Weights of a small GPT-style language model, trained from scratch on English Wikipedia.
Size: 19 layers, 11.7M parameters.
Architecture: LayerNorm before each block, learned positions, no biases in attention or MLP, tied embeddings.
Training: a variant of Muon for these matrices, 369M tokens.
MLP neurons of a small language model. Each row is named by its layer, matrix (up: input weights; down: output weights) and neuron, and shows model dimensions 0-191. Each number is 128 + 32 x the weight over its row's rms, rounded and kept within 0 to 255. Numbers have three digits each.
After each neuron's rows, "fires after" lists the tokens most often just before its 100 highest values on Wikipedia text that the model never trained on; "fires on" lists the tokens most often at its 100 highest values on Wikipedia text that the model never trained on. A number after a token or word is its count.

L12.up132:152127120060160102202129083083110092085154152139149113102171143190140125127123105155185169236136147136114130053110138083114159162170071158160145138144126159106145136093123120125134120097142129162092085118138109118142131090119140153173102168170167124142106096118164188114137108091170140108130179123177142130155078176124143172123055082198120095058107116207119094136166104104128096098148129181133131133133115086138107143056076109139096152189145154109133101142068103130111126171176148055085148101124114122108136138143076130120150117145064127109093113178153107141129129104082134150
L12.down132:107092150147112109096130130165139092102184148110109156136110154111147174122089119104153160170101109114147097150038137137097203110190075136182136134098129120125163091170173138122101097098175215123088143112179093129084140137088110121132110134101127072105125137096134135166103149158076116113129077130091144154110153165134144187157134130161173148119145186232122153092120147131127092110131116105135119093119157151157196090118156117111138109072102169113143145126098136110203106170088147145123115087132128180031120146158123105089105149123171083095073188183113095107077168109121114101
fires after: "." 71, ".\"" 4
fires on: "\n\n" 78, "that " 10

L2.up557:180119169172156124128138120143160144112135146154092076128140091095146153099121103130074124130124144156200190104185176125168158101091094126167153159138115070155099151193145137137138112128143133083084193153126134125172118103134073200104121083187141146150132142103068156136188085091076095166121133067163126137083163126158138118128160140104167143152087161126174137184164066087047105092065063137098117110137149199128141168144160136079132099160132142110125086119098113157128092103096099112109093087084128171088125115112149135108165164158111143071091120131135188114089128163125151095
L2.down557:133112180153183156134119140138115158104085140091088048140067111117158146077143131118091137182129163148218188106154180130131140084121121129153139187173123117154100113126145132158124148167152095085114197108107143108174128145137112161131094097151102145141105159095088149087203115098114109164129169137171134096085128143095114106201165145124150155099108176081151148173122025066092091093081117115093118098131120188092134161149163120137118176138140081147108081134098094159082114133137120121117098105072090134164118097152162148104166131123137163131105069117109204143114114183110138084
fires after: ". " 43, "\n" 19, "v" 4
fires on: "It " 55, "- " 17, "ing " 13, "if" 10

L6.up63:186103086131118112068126109077133120165143145103119150108104153098108080106143167130128078158160158092087131092161096113133126080139188174134116143097163110103123095130156164127107114161142124132116145150105154164091035157058158130131107161133115107081121134150099185139165142117095130104127070131144185127136072115141155114155229133212115094145130103131122117097225155127104126185074130195114110180101105154171128151083115112137139132155149139149112185154084113115115088176090169119186153106159115156128091103094158151118117193102079142126154115119174161128135126177105053099
L6.down63:099145181120119113157150133130183096153162127121077153122171119114099165188171117133144104107083169138146139118118042162123130097105118143136102137099116151128116092150133123149146141059123151089059104070143137156146122159154166072077122139138140130144136136111198101138152108133187147184109150149088116130090097125131093110108054119189175118211098152169148125108084153156144091070086098094067167065108126096144172146158090072113127124077156069117132072136145196192150136090142167169134110085138133137102155117159107127135146119083158119171127150101124089091139144153208173137
fires after: "=" 28, "was " 20, "as " 10, "is " 9, "be " 7
fires on: "a " 30, "\n\n" 28, "an " 19, "descri" 6, "ren" 5

L7.up249:127139139129092096118133131092192128138142130099113146129146105115148102133130191096148116175138151084102156172166198114175154107121130126088101113131117081114127136128088082147117119181153102176130113069100172195085154129187116166137163041114131133095125151095117143140184078129115106129120095103161115173135091106132134121154185133167083084151197139122136105083094120128132111169146147146106151121131084099234140146109176198122162117091137151110176128065114124141100105181088086083163107140110119121134154112188143099119185135058098151070136148128101106162120127123153022117
L7.down249:080171177164116085190124161175140133128117111191149108145130104117122113169127197182099142120142109145141058121073081085146102135176108118174175109160128160164130181097081108147084100084105111118090157144137163096111071112104088114141109130109085186134152126150164084090119118126112158151177133114125113130164161108139074154166109075127109158041128069155124138130164149108097152133121112123122142085086077111119096115157086087115132102141140043113102124106180138164135107120127132167127168192086193099145121104156121159190112140131146143174077164125121099061127190154092144187
fires after: "re" 15, "the " 11, "con" 7, "D" 7, "St" 7, "S" 4
fires on: "com" 21, "en" 18, "duc" 12, "sur" 8, "por" 8

L9.up444:130095088186142135129101104124121087164129132030162161146170097082112175144118112141107134154118086164112154094137093197167158139085121126071078187095109114129122152091123133134130127170159141161163127164128125085112113160102132091142123102155124121150103144125086189088125133134135088085210103126078116146119195103107058122166147095144090165150040177146170125120187169110133160168107115128103144120095099164117135076096183154079118136147136144140136104135165104132065163116175177115155126140094109096049086117160085196171094106075109098137143138144142116186161153114117160134
L9.down444:152096147114074125160133132172109187097072085093151118140155080141180181122122197112155137129143054099119120129118134096119096117147151138100086155144101158073145087118070154081123139126123135179166135135109143096140075171111084102128137083091141108141143166050048131150182152116076133192140132059128129177115148159176082103120075088115094177124151157123135158111139103123146180142119116131164162095139095124110121107144174149092104120131112143110133046151117140133150084096105156157182113128198131168186140093119166098139137155045163165083142153113151160143156121160203118134
fires after: "17" 20, "l" 13, "–" 9, "18" 8, "World " 6
fires on: "0" 12, "ab" 10, "3" 8, "201" 8, "1" 7, "War " 6

L9.up543:131108207131154087102130090174170086166104167153164155095117123161158172134136175141087179153098092173090126135182091074075144102124185124138064116128155120176115164133108136113082124157081112194091095182124101095147116158115141146186119130179141116104114126104126143162113141069065172150058141150151129109117135131113089158164107097117139099108216117138193203188137098122125138108114123157167095133115135174087117134118123085096146126120146148144135110092082110073101143123084109117085175124142113123160119118159109095162144144154145128095079070187155123142134149172051088084
L9.down543:143194175132108082173139117149153117167091138123141113113151137125139105133105072127103121072150149189150131118158143111115144144109035099166117143179116135062122157193188143178178076119093106142122112077161219196111156106103108113080134107095150185176103115113156089103095131157124148146086141077117121130095109140120132123131099082108113131131120095137105074116105191121164173129130074083052150135156130119122115134190181146109119192116154157183141131108112121152156063137101148140114142137151065153138130079136097130104120159117143148089175134094145116132179064151195086090
fires after: "." 45, "8" 5, "7" 5, "4" 4
fires on: "5 " 11, "6 " 11, "8 " 11, "1 " 8, "3 " 7, "9 " 5

L4.up47:143153199128087100160109139089152148171152150101162097147166128137109124111157055098156071143149067095084116096097189151123107122149135081128094082074148115198172074213204137117166165136122073153135164226096122138159092118134068147177141111185109112125122124098094115121104090105114176177138166128151128151108121140161148148151089116092105111084171087125107178142135093092088141130129131120145153159073156156144121109100172137083125127097162125065140117125103110107142072100118126157137074108139148114119175161144159109120139116165150074090120100173113167123138164212120108124
L4.down47:103130179177106077157097138170085164166148144146174090103130127164153101159167048118161111131117120107118114091135135131104187070115149218115071092141123094179114141145137108147136120130110131115161190171088180092113144133129100144174135193126087139106139134079102120110144123142180125139160136103152096147139127147133100118139165149096112061060146127088165116099140112055107088160144096162098121098130198146070150091131162099162148124168180158127111104130068148088111095140112067124120105127150051111135139116228137156149130103178172064153135089120140146109110141136142078176
fires after: "\n" 39, ". " 8, ")" 6, "\n\n" 4, "of " 4
fires on: "- " 37, "\n\n" 15, "It " 9, "int" 6, "which " 6, "= " 4

L4.up705:187155129105151081110066109139176104134195068112148155164080118075152090184155093109081144104110130098154159122120106181139104191125084147117121138185158119127108119197148133134117135145146153147124147178048088138115083106117129110173129148069148154117058113110147117128088070109059138127123133087153144070154184138102171066150126118109141118130153144150192127106153125139109072153101132127077167198093109168122129155128153146155149131158124139065160168154150104123160106052052117075157110186146145146137111112161101130114130184098173128117134115139139128152075123087120134072
L4.down705:178155151074141073092125165148100100167134094137184185142085129131123097129200098129125127101142119176144131111115160064154128094100134121146108169106122148114059106147102086168135093172136094148141161134111110084156136139138137138140149101082169073108074126103172154182105107109147088173157205107094178143093109138133177060078117137120068128130125094130171141122179124154117151129144114111055106194147170142095104141124134117121128157138083094209142143150121136103127103074091131146140134107153110168122135074060176116118170183108135084161112130115191161142166130105166136034
fires after: "." 15, "^{" 14, "(" 13, "7" 7, "2" 6, "0" 5
fires on: "." 16, "2" 10, "2 " 9, "1 " 6, "8 " 6, "6 " 5

L10.up183:150030157158180128100068124129138111121141126092160108124124128119112106177112167191131109147137175108069147141131095134073116159107170116122129149128149163100150124136128115156099104082108097087123134172062206148161135184159118154128128100122123171152131126102134100109130131141115152127113104091135156131100163152073108068101078116164019076059151155120117121155117147100154081176101200125105117165141118120110135096113154138134127155099073126105178121124126187110116107236169183124191091138126106091100183181098125121168142121135115108106114163159161129105104117087147201116
L10.down183:086111192127161118145146083182167126121053146112087137138054099133123071126076133095145114213123108139136159128116142152135115067132167097090138120141102165092132084100127137091119135145132121155107099126155093116113098113136152142183060094139117117165127127114167131122119041135135146186179135187086105173176143086074105126105114175120106141167088109191125100092147116148092132170177153102154141101161085126170120129105142101152203185105082099167117110149165120114116166131155093116116112111130075136127132086116164069130192128223181124178184127140121110077137140158112136142
fires after: "re" 41, "pre" 7, "trans" 6, "Re" 5, "Mc" 5, "′" 4
fires on: "fer" 23, "il" 8, "al" 8, "stric" 6, "G" 5

L8.up623:111107164091152077167120119159112158101131167126100120115121113145135105171181120124191151157145149166172138107145111099084090094105125139083056162079131180137140103090155159118166107144070096104162113082099078120095120152144149150087149190118113110115087114153186091106125130111109117094125118052127117140123207138186174094176143155128134136137165164080155102133108145178134120161091208163157079123092101106099070126117203154115091133140092203164136089129134084104164097101136178088160127132127174088116093102097073100120158111153133146115090165120069153159135165148179128181
L8.down623:127100090099147194080119130116184172124147094128089094116099116113122153170214146103098120141098103151161095121129155120153086139145140143071107154097123137209112158129116112149108139127148116137119147165166062073135169096133097132070117100178150161148119182177154182152136053162117154154160105117119125157059114140124089137117067128110121111142137168115142148051059144144186118150112123102134154147171084101129114068118195125068187184116142092175122086128105137106127096139066145135173078075195126136113126185167150125107138095138123115133098134166121103094178157112182127141
fires after: "pr" 21, "Pr" 10, "pl" 7, "f" 6, "p" 6, "n" 6
fires on: "o" 15, "inc" 10, "rec" 8, "omin" 7, "ac" 6, "ann" 5

L14.up765:142137150162142175191050112079119181126134077120153227108103110106123123120161102134156085095120161092142154118130138156113143089105160119144074123160129137096072114172113130122103085161153110097145190120083179129163211125107109171134131129105125119121075138128076135127120080135107145139146212110122134063158130135079134102124103127129062148111163136109170114138104170161156105130103175115114069120100171129152182152073171171118178118078100189139133182134218139147059124084144118105101107102158175136151118102109123062088118137120124122119105152166099124178125125151101095170
L14.down765:153115022117132103172126151147060174113135106117095106194170107157106142105098099110138081106180071078080097124152083155134138126123166145123182132179089141176075133112112159154144107091151081178147156130125149122138155185099110149146117127145152164054134154187123129124132167150204122178143140130132151117119118082142143137105073134148177105145078139060146130082113108195125128119116184157107149125206113046133159123117133125140080130136155116117189095079058065146101086107121159167110127163173157130129111085119161133073126121116108104148128122153160102088143160107143140114
fires after: "de" 15, "(" 14, "s" 7, "des" 7, "2" 5, "ug" 5
fires on: "g" 20, "p" 9, "." 9, "q " 7, "2" 5

L6.up557:152145148162079112123135132177206128091123131129151134088075113151137165147139151083106080118181118068128170141164134188133124138145134104114084072144120101174105154150150168199123118120106164094073152132116112122141115120093125131177116161135098123101132122201137130208113110122115087084173120077122135143137129174114105152152114120111097061094168136100038118076144081120135129173144129172050155146059154086162133115082109129045181121106108162080108192111136173120154150149137154115122077138134117156126156151098161116081153151139121112165158073131172143127179175147121079078
L6.down557:119121133131078168138124160143170113201165139145119108097099103104166174167111125084098170136143144083151136174172086151181110111122148094078126102092175166141068147165102138147067128129075115125117081100150208124074129109092058143142112162161079212172111104129129147155067101155077104119150132106056150172128152132157107127107065130175121084107138154154135111109215141119150142099192096139097131107121119098151079071173135105098154132134147107118128190119133133117118125157107149092129165162105112168112151116092085169179112144084151144162096136076156093134127197122142089164
fires after: "m" 17, ")" 17, "=" 8, "|" 8, ";" 6
fires on: "\n" 33, "\n\n" 28, "id" 9, "ay" 7

L4.up435:161149168123179111123121090144160117150096139131104200142128105199158128093082115090126127142151197150109126121124152158101095097166147121065112083085131127112061144169128125083102123104131134132103171129115123187190138036185109122145074145121103100146186182185075147151111142073107144165103175129098102129105110145145071111122179166097105104115124168070132135121108105121065137143137155100107109156083164181090115054121077079146156134115161153181134107132135139159104078130087130172128118110129129108152114205183141122117080156129084187101111122150102108159160175090084127152
L4.down435:059145136078114165120140129083143168097169172091132074117096125148096123136161097122127107176170143099136118158188085075143166152137108176148162143083172162070165065097088147099132160202122157195122092128149115077082122127144137160172062128144140127042132109088109105080162146144130131142097120140142105146121114131109164113143141114121182141122127129120152152066093161117160089131121049128194147132169089131119097129095205181138135154105118083136128158075118158091141118129165187103125171150095141099179151072120101084058179106145096132150080135132168154154120104140153109135
fires after: "| " 40, ". " 4, "% " 4, "1" 4, "-" 4, "." 4
fires on: "—" 16, "0 " 14, "Tim" 11, "the" 8, "The" 7, "," 7

L12.up467:120092152189132156108117170100148140103196120096160112073106131157108109150173088126119157123099162116137082133154199074145070110117130136136103157110165127158137099107074169139129103082100105098122105119145132117136139118139139084135126137123197157134093108088087144152130124120161178177110119114183082085159067143133121155197125141147122098083154168208162137126148164103181102139144106131181133131174090115104142199098063150093158087169101127108098197076115166123077076127107142094022135137107098134101106152155084101118144154107165136130132111183113136131048156118149114185
L12.down467:119140103236116112196113120147136081112180138102095104048137129133133166136151139031132140105117168125114103175124113062122144105108178077157130160127122149126134168114136122128072159120153124160137116120124104112167155160132117140176103164102125138159113094125049129183098118103124079144105103149131068122132148116147154224095204065135129080163078121160151109141103095108160163148058145140190123105127086144137178065122111095073120080152180134131122150080158134144105191163174130103124150089123088102170108118135125089173139120107115111156134159172132127182109120155120130103
fires after: "." 56, "to " 4
fires on: "\n\n" 60, "r" 22, "con" 5

L8.up39:183082171145170140142146093146121081133114132117102137125120107127180128133161176170113131100141148073168117116153127149140154129094135142110103147161129135097158183083085049130131185103080132108121206127118113101135145116098139113109120161099103073143109116136137150177168121178182149124171071099100110187065163087091216154154130073079114089142095129191105155142082105166160131178114174101154142104116063121050122171098176113109093108092063142191170145116142123162065129100099138122112114125118068130153141137176103131143118114136083118148127161147147181166160135123115152067
L8.down39:135196133108135093127116143165099131093105164138120125077136143087168095053068059134136165101089140105134138227135096123151053146156086184167141178165098152122155115114059109131100084162099174193139117134127079171125123162199152101208127134134180129136109108114162187125103125123130092102147122113133084136149060154105131077156097147066108138133139131181056114099104081170146125155091127105136186126142087047138119151119160136138122152115109126127065158136163089112138141185120134169137139072095112100163175141104114142129162131127160161131125084135157138096116140154146151134
fires after: "e" 19, "ra" 16, "O" 8, "re" 6, "He" 6, "we" 5
fires on: "ad" 16, "ast" 14, "ast " 7, "ak" 7, "il" 6, "as" 6

L8.up660:178099092145120140109150138117133096128127101120115121083141099144192163113147132119068185145141127130147166073156154044166140118143137111150152142186116183099126145081115075136143156120101107053100105136152101130141126094153088087085131107087114145095129170067039148143100103136192125190095098100133145150120122108091188163103157146116152120141157178153121078124174132143101070163174152133144186127128171098147107152148119099101089139149119108145134137112126101125189139097161133201086101102185131139073116132150204154189141114168129161131175086092079193122087144161127069104
L8.down660:156079140131137124089131162139098093070122165129091125161088169149113152116128103184068105088140130093145073114048167123180124130092124127126119114183142134175090211122125137118182108138197162137121127088118162156122150035186151139175129098149177167096138154124148163125103114132165170094167120120110142182102193161178078163083075159144115114081142143120171131089101062140192142107128130140079131166107141144121142149127129140133131102131136107121141096151154155106111109123079142104174095106142140120163162153153114120152113124069134019139074170153073113140114074100164099128
fires after: "O" 23, "University " 19, "year" 8, "W" 8, "w" 5
fires on: "-" 26, "of " 19, "t" 8, "at" 7, "'" 5, "ind" 5

L12.up302:112131042096180153083177169139189143140104153104151165140146127102150167107148160136157168096178157108049129140142087099104104102145168145132111087124152142118140086114115125127106105137125126181166164152174120149160105159145193164142105141098219159141110126110126158142150082106076113152039142154133113133109136115083075110082075151094101094110145098128145085159118141135112130159139087162135164120085129128148152075028102141089110139155134185193095108114122135122119115184145097170082085128146117085167086174184141091138136128133155148138129078129140127142110176083042160132
L12.down302:103133140195125110153143100149114131113075128162119077103186088084102152082115121101146164120151167137149120161131099103098116147139182161108127225161104097179180188144113136106149097077138069183149142098141108181129208148177105074138130173108104134154114177144095127178129165125137136192194116122108055137134092130099102144145146079175088126153125129126137105102082100145105087135109125092102153154071119090089140130210089143132070125097141114134158090146145109147137149107101114124138079164196096152156136180140099122132087114176087083114129108128086048123105137156106147150
fires after: "h" 21, "resp" 10, "ex" 9, "H" 7, "Coun" 7, "suc" 6
fires on: "on" 26, "c" 15, "cess" 8, "ous" 8, "our" 5

L9.up348:106122146173160113104150124109118236095138111123125143111099172167132129128103163095135105138152128125162148167151193128150100051064109177159077110115064108120112138047100115162143093196178169107150171168107124093132137102135094167116117166159078076099164172176182118162098110113182128117096185097176089135125144043105185114137145127152119109152082159100058090155144128164127120118147155170146089096088120111103129150112124128116110120156093105132158097150153069176121122136108116124125114135158110057078132145148148179108131117138063117155157116148137114123082159098118192092
L9.down348:145139102038131156120144165140109167156131119081130079135113117094130111145154128138176129191127101200168162115174131102115093133110155176136161121082146143124161112125164109083132166106084107108154124147132109060114119128121139060143134117169129125172152158182133125107151109174109106153169147129114169083085136159050104111064150176087112145123147100100098091080100178128155172135117134134085135154160162070174100124122158127083105169126133079159108102124076079145081140124169122090078144083175183107140137117196136125143139110194079194145092070145193185079143107127147126091
fires after: "d" 32, "s" 7, "ind" 7, "flu" 7, "su" 6
fires on: "ic" 34, "oc" 14, "tic" 11, "enc" 7, "cri" 4

L8.up282:220125133039115076162137078109103117179075104114124156129129150111117117091151159126138156126135126145044115125105130088128182184122126121094096121106122118125081159163116127128124108127120155118105108155116111197137174141124205136095105100154104112147080131119139114164153066128154061161116105186134120093135149086121126157154108144174159110151126099215093127124122093104177155170104122117088100165118126103136118143160164133124151099086145128116122089106167190149131161190098039120078070172108159147127136216153094167160147134147062174144071130121117184155117151124121142166
L8.down282:100164184166141148119099117138157104110149175079102133161172124127099163137095120121114099139104085119120159184085165116174143101117151124124072162134182131151109159103133108130094120094138168133117153115181159150120171068148095139145131227084098175193162135104160134137105138142110153153110154163061085112123156181108131131098136165164147191129170120065128095115114106176067177072123131130157114051120148136136125158176150167073102071106113154098133151081129119116090122124141180109106103043135126114131140085119157148091112169111186053140163107116073161113149087104139065101
fires after: "S" 23, "the " 10, "pre" 7, "s" 5, "Jos" 4, " " 4
fires on: "ep" 28, "est " 9, "elec" 7, "sid" 6, "first " 6, "tain" 6

L6.up287:186138116164132141160102122120101109082144057143125098101099126122075067150139129133136110165207127110117072190197104121107114109162133116139155139103181127113105099151108163173123164135171097144088076161112170049056137183149117139164148100137191158110133144105153140126192082137145200119139120111137083105167122143172129166110130102173119070067087145109132132120100150122110116179156130122147203098149104125106124130081140142141068141079148159169100143117143122067131181078136120111036149130148163089150131168167112112137118135088148145156185093145139126082120089102131082089
L6.down287:091122151146114155158100086118153164125164125159099162126189145086108153166106134139109145189158128130104022131069127107120136070155071143176168142151097139172084108190117115158081121127139122130081114098155138116080164146066121124151107123123163100073118068117220079108154114153087153083172113130101088129138122145126103146126130102155180122142241175149124091108114174157139182114125134138182145107098123159148107107127110044139125118079173114141159090161118136150125109102135128165130121116186167145087137071138071163093168151105122126135111197093114078148101132136157126125
fires after: "==" 36, "===" 15, "." 11, ":" 7, "'" 5
fires on: "\n\n" 72, "\n  " 17, "\n" 8

L12.up361:122068125147115115082193092118164139119166165099169136154116097102135162138163135138187077138116141126115125096110131118153098073099138149103166164071135120097155081183131083151110142153158119149090092127136121107120208036167082070141154152169148127149117148115099126137106072143097212183172103103177134117158123170174098153131139149148122133128133162105122155121206157139119155092179151107162142094112083126104152104086095149094088048138122134132158149124090138051097080127111125090131128151110110130098209072128136098129088156153131171177102109138122163154059173115121178126
L12.down361:123115176140125087132185150101208185140145109135103112071116047183092151156154120084112121094098128128101050139102123088116124122158112129162111120179059144072104192086099173118128114073104126184162122139145169105130133146147125192114122124140146102138169099119177095067213167173129091105112125164143116129131129088175173145114154109184154117104132042146114053132147097090100142170085174163090122113100105164169140140154127124132135108184167149102091106097121127134119142163140074143086103128151175118126160109139089113129156093152133145194121195129128105114102137161087107118
fires after: "." 44, "os" 9, "|" 5, ")." 4
fires on: "\n\n" 56, "s" 7, "c" 6, "acc" 4, "in " 4

L7.up350:115172081096077123168045072105122121150133125170121141120123111136108084079181159107125169118139051098096140155191152127134129109132152140126143115133104167093094121069141092120138117186117174145192129082179115120142105172188111116120060137140136090110156149066107147142104107100096178174153161109133081079092129164175098113126132140102141103103121117168088143091166130085109117105152106111092137178168126152143197160122142112063187122184134170107093122112141103118121145068105138101116180158159117088081139204127072116128172148144101165111145174091121186196143110144173137114
L7.down350:076139094090147096120113078106182087128104081123121088118119146083215103160102136134162097077151113111127120150132146103229152174109118139118189117105115114197149173132096092122070100103155157154196123120144171042121134093177178093166144114169068090079163118114110158100164153147160091097125124114130139132144107100184137161157189092146102164136144076106146142084130093099167140187127116168177102116118069133136176172133124126155142130190123128082114119130159103077130150105150114125162100132082141168113100128131168158104163142162131151104111092099169091066126167104136076127
fires after: "s" 30, "S" 17, "'" 14, "g" 10, "p" 7
fires on: "t " 25, "ain" 11, "af" 8, "ik" 7, "ite " 6

L15.up98:128086150149123089134146077162075133048083183094134122110142134182153091102151102109157140111136129072124146104137160088108139131163111124135117193129108135108124105113116076136143122185141080099102164133188094100133183151154077128081155151160121155102104090180134144130100119141114127151153143165133124098084129115181128155109176118097079083156164146175078099120125107159167165156121168192118128178131135111158140133174140088075184138132059083164094068130143139131076140139195157120163093098147189082151134102080156139114167114141071111089120101153122210035135153100098135132
L15.down98:147097113098132105094146128114138103097091098174085141132102150135145148117084110124099124154151138098182104160160093140052120158132130090145120066093155099116131159114103227120068152141129149120112120122122087244105146161085135141108167175146151138095142176151138143177126112114170122136147124135138106109112138191099080102126136151164118113093093033125144098126130074161101156148138172116132127102220166078115058125137116082128128179113097190169134099083114131174130141107126110172160082166098111100165080136133114185150078126081201126182112166110125121154126135176151146134
fires after: "s" 24, "S" 11, "d" 8, "D" 8, "em" 7
fires on: "w" 16, "pl" 14, "at" 12, "h" 9, "am" 6, "v" 6

L9.up565:175093147161147139115088070113176124161082107139129142169127126115109161148114084052162190135103080111153149122191143171117110088080125094098114116159152116130155083153145134138127101143103062142189116203107066087114112159144141077166137150130177086113135105171103094075152135137144150174164157073107141134109115203144112114122125083119135136176110127171073181129096118080151085111152105130157158162048135191120135126107067082130153138119153123122103113124180180098090118178105063108135152115135144146081144116168119128179101131159160171073107117122180149169160089149136129181
L9.down565:156129128134113086100085143099147138115148170133137139153109084090161119148065169102112149123093165182075116118164099060203162179104119137114108180157111177061133197123101139114176108134103139140032130187155121115139138097149079114099135160125164137116105122160135131104149116196171129144097047113095127198151158074153156123233061122111150157096118123146155125148141137088109115169160135086110055136123167115098124154139080163161126135170205120165134127113102114147126094154093129076123169151115135139125104171132140097102127145106122106143152152109092115131140098139036124118
fires after: "1" 17, "l" 8, "St" 8, "2" 7, "L" 5, "re" 5
fires on: "," 36, "al" 14, ". " 8, "tw" 6

L3.up232:128152112116208129115114063113089132092187095132153115185137093153127132080129145115145123159140114146110075136137168194161119159162105125166163100121169147174132121160101179122139080145118060079103102158155108103109096139146133112140141126153177178086085144103095102147177057098119192128122107106049083105163110137122100127137135149138073092184084130145132122124120142106124201117085125081188151127143125108116092091155186119099093126134146135139182077111176147059110168114124117140178094161131151099143147073124178093179088087141183167147117070187121117147144170090094147115
L3.down232:106106122185156139133147094166139180137100075136161148190164107134188108123162124144155106153097186144147116111078106132135152139127143132101137112118159132171118149140111148138119159132107104115070098172194075147069178168097061106132071145096144139136093082120102178088187126118131087078163098138097093108159047155101100126168103130154160124179148154198121070143173152101162185143121148110178108115091150107138154059089136094159156149097166108104177097165179095103093071115107146097151143129107120138115141056078129149140151107116133135154123080141109153104088222098138122097
fires after: "." 37, "," 9, "=" 6, "\n\n" 6, ":" 5, "s" 5
fires on: "\n" 50, "\n\n" 32, ". " 9, "| " 6

L8.up498:137109161139101141073096130114153168091172133150150135106127135161107075107166136144158134166152105109155139113115093190166139152162113164217145080114121083133116153098127135109114114124123107170142162203110165132163089075160185175131094126040148112133157122119097104083105165134116077165130132118102162154078129132135098153104156145100090154149138037149112109097158180120107103128169142126114180112138219143129171085112117142192101088161133156148127118083136121125109095137136130134121106144174087104143086080057081185134124143165121144173093043178118127087070132125155073164
L8.down498:182149177053132085136134148120132079119157099089118156107095204137116155088066109134203110105179076119132132123192109140136091158123150124047079102111169126166109115139102099169121134217170122122171064122139110147148202154158119110117131139118099160042159140108147189144076155131141128149053127152140127096099153126105099126098107120097126109189091163060118114148098114133139125116091151067106192092139078064120120140157162133108176158134121140136139142153157142134099101188136118178171169163110084160115136148130129074139100134130135093120159101097150171127101127172128128139
fires after: "University " 25, "W" 8, "oug" 5, "V" 5, "Wal" 4, "Fran" 4
fires on: "of " 24, "l" 13, "r" 5, "et" 4, "k" 4, "(" 4

L12.up550:115118155128077152089158120127161171139103095105162096102148085142205084112161117168141096159124117108136117122151115124149124108171161100106149150145108119102126175134096169172072183196108039123142108117087147124120159179144090127112080119100108231078148136199088127181149183074127105141124183099132130115108158137095084129097146101125101103088163115108095114163138139132121160161073172167065140164102167133124101088170135174119177191120117143121131169146077106084075151154094164174118129140128144160131104106127136136147091116175073202120134110128112079057124126168108154111
L12.down550:149119156164140125072180074125124100084079145102116115159091160139128121161103083135110126113135114186132118156091156109095138100098202100119164171066118128127104127142158113149128101113111138151162168134162144125132074123142067139141151128139149164113148100110154131166128078123091161161125141136094102124115070097153138156096137136105090149123080138241063124126165156102052178100153052112156137090158126149198172119167179107135120131105081075105204141094123204111165120161149168075161095100134120056174076132119108122101166112117122110129120183114143104152175126175121164095
fires after: "ch" 15, "arch" 11, ")" 10, "J" 7, "dis" 6, "de" 5
fires on: "it" 22, "\n" 18, "-" 11, "st" 7, "us" 5, "e" 5

L12.up513:112087105097098058090126140146158130114150081120118094147190118175107052134107192107145115086145130082110153122125141132076157109092108126144138121117128148113088131122139126162070102146126132135135147101156105081127103107144188121121187069067177125158165190174115162186164097149104145145124135104106061130100084108141141192145176142156155132108189149113149179133121099144125165162108156121174185058089161161171110103131141085128123117120191085160140171084143049109148130177152159144103073167132149171151105176104120183112114109166096133102150076106114173132147120106118129049
L12.down513:134179071139111138171076171113159197110087100131112193173070078110103124186140150143151090156097086121130086142133123184124095099150114116122125123131152162116076163145145149155096127136171179124084084178099149162048118141086133158133122156163105106143121099095101065127121109143085131166114185141122095198104159125106196093106098102152112156167142160091131123153104143125172158162122136102121167117113101109109107150113112108215117095096184101121105150135129094066114056094087130155166171175122157173127098122132122115123176108140122118123141155167152145020103172095168143120
fires after: "===" 27, "C" 20, "=" 17
fires on: "\n\n" 41, "ath" 16, "\n" 7, "ac" 5, "od" 4

L2.up218:176156114207128108166043118070141115114145181170113128121161096110112211134114105147127112116147103149153125169096106124131078173107083134091068129133155156188156092114100158146142148130165179125112084115144176131127099139183124181165152148122071128124117148143054120144144103096160131162136130102080102111088107144109133102178087115094113064151169124099110124198129104122187130079138185121119144163117124175126161096138139138122136162108096149209139123108132122129142073120111165102113174076088233146132109138107178149076122090074093120152072148110128141084078148116120136102
L2.down218:096099104075157159111223151172174130128147090158111103125157163172163092128142149087102154065128115119120114144166177108156145133126145148125154144079098084070067135164118107156183118128087091196178108144102091161127157138086065132073186139169122143126111122113194105117094143157149122119159125112185155180159139134117122153079085168162090163069136143133152117052125178127088147125135116111114182115097105123140113149081103116175105164172110142112135113122100119089117107174113149157122126081191047150153129095133109114172057175124113092096156110142136111130142170091079105177
fires after: "\n" 53, "ed " 4
fires on: "- " 59, "from " 12, "\n\n" 7, ") " 7, ". " 5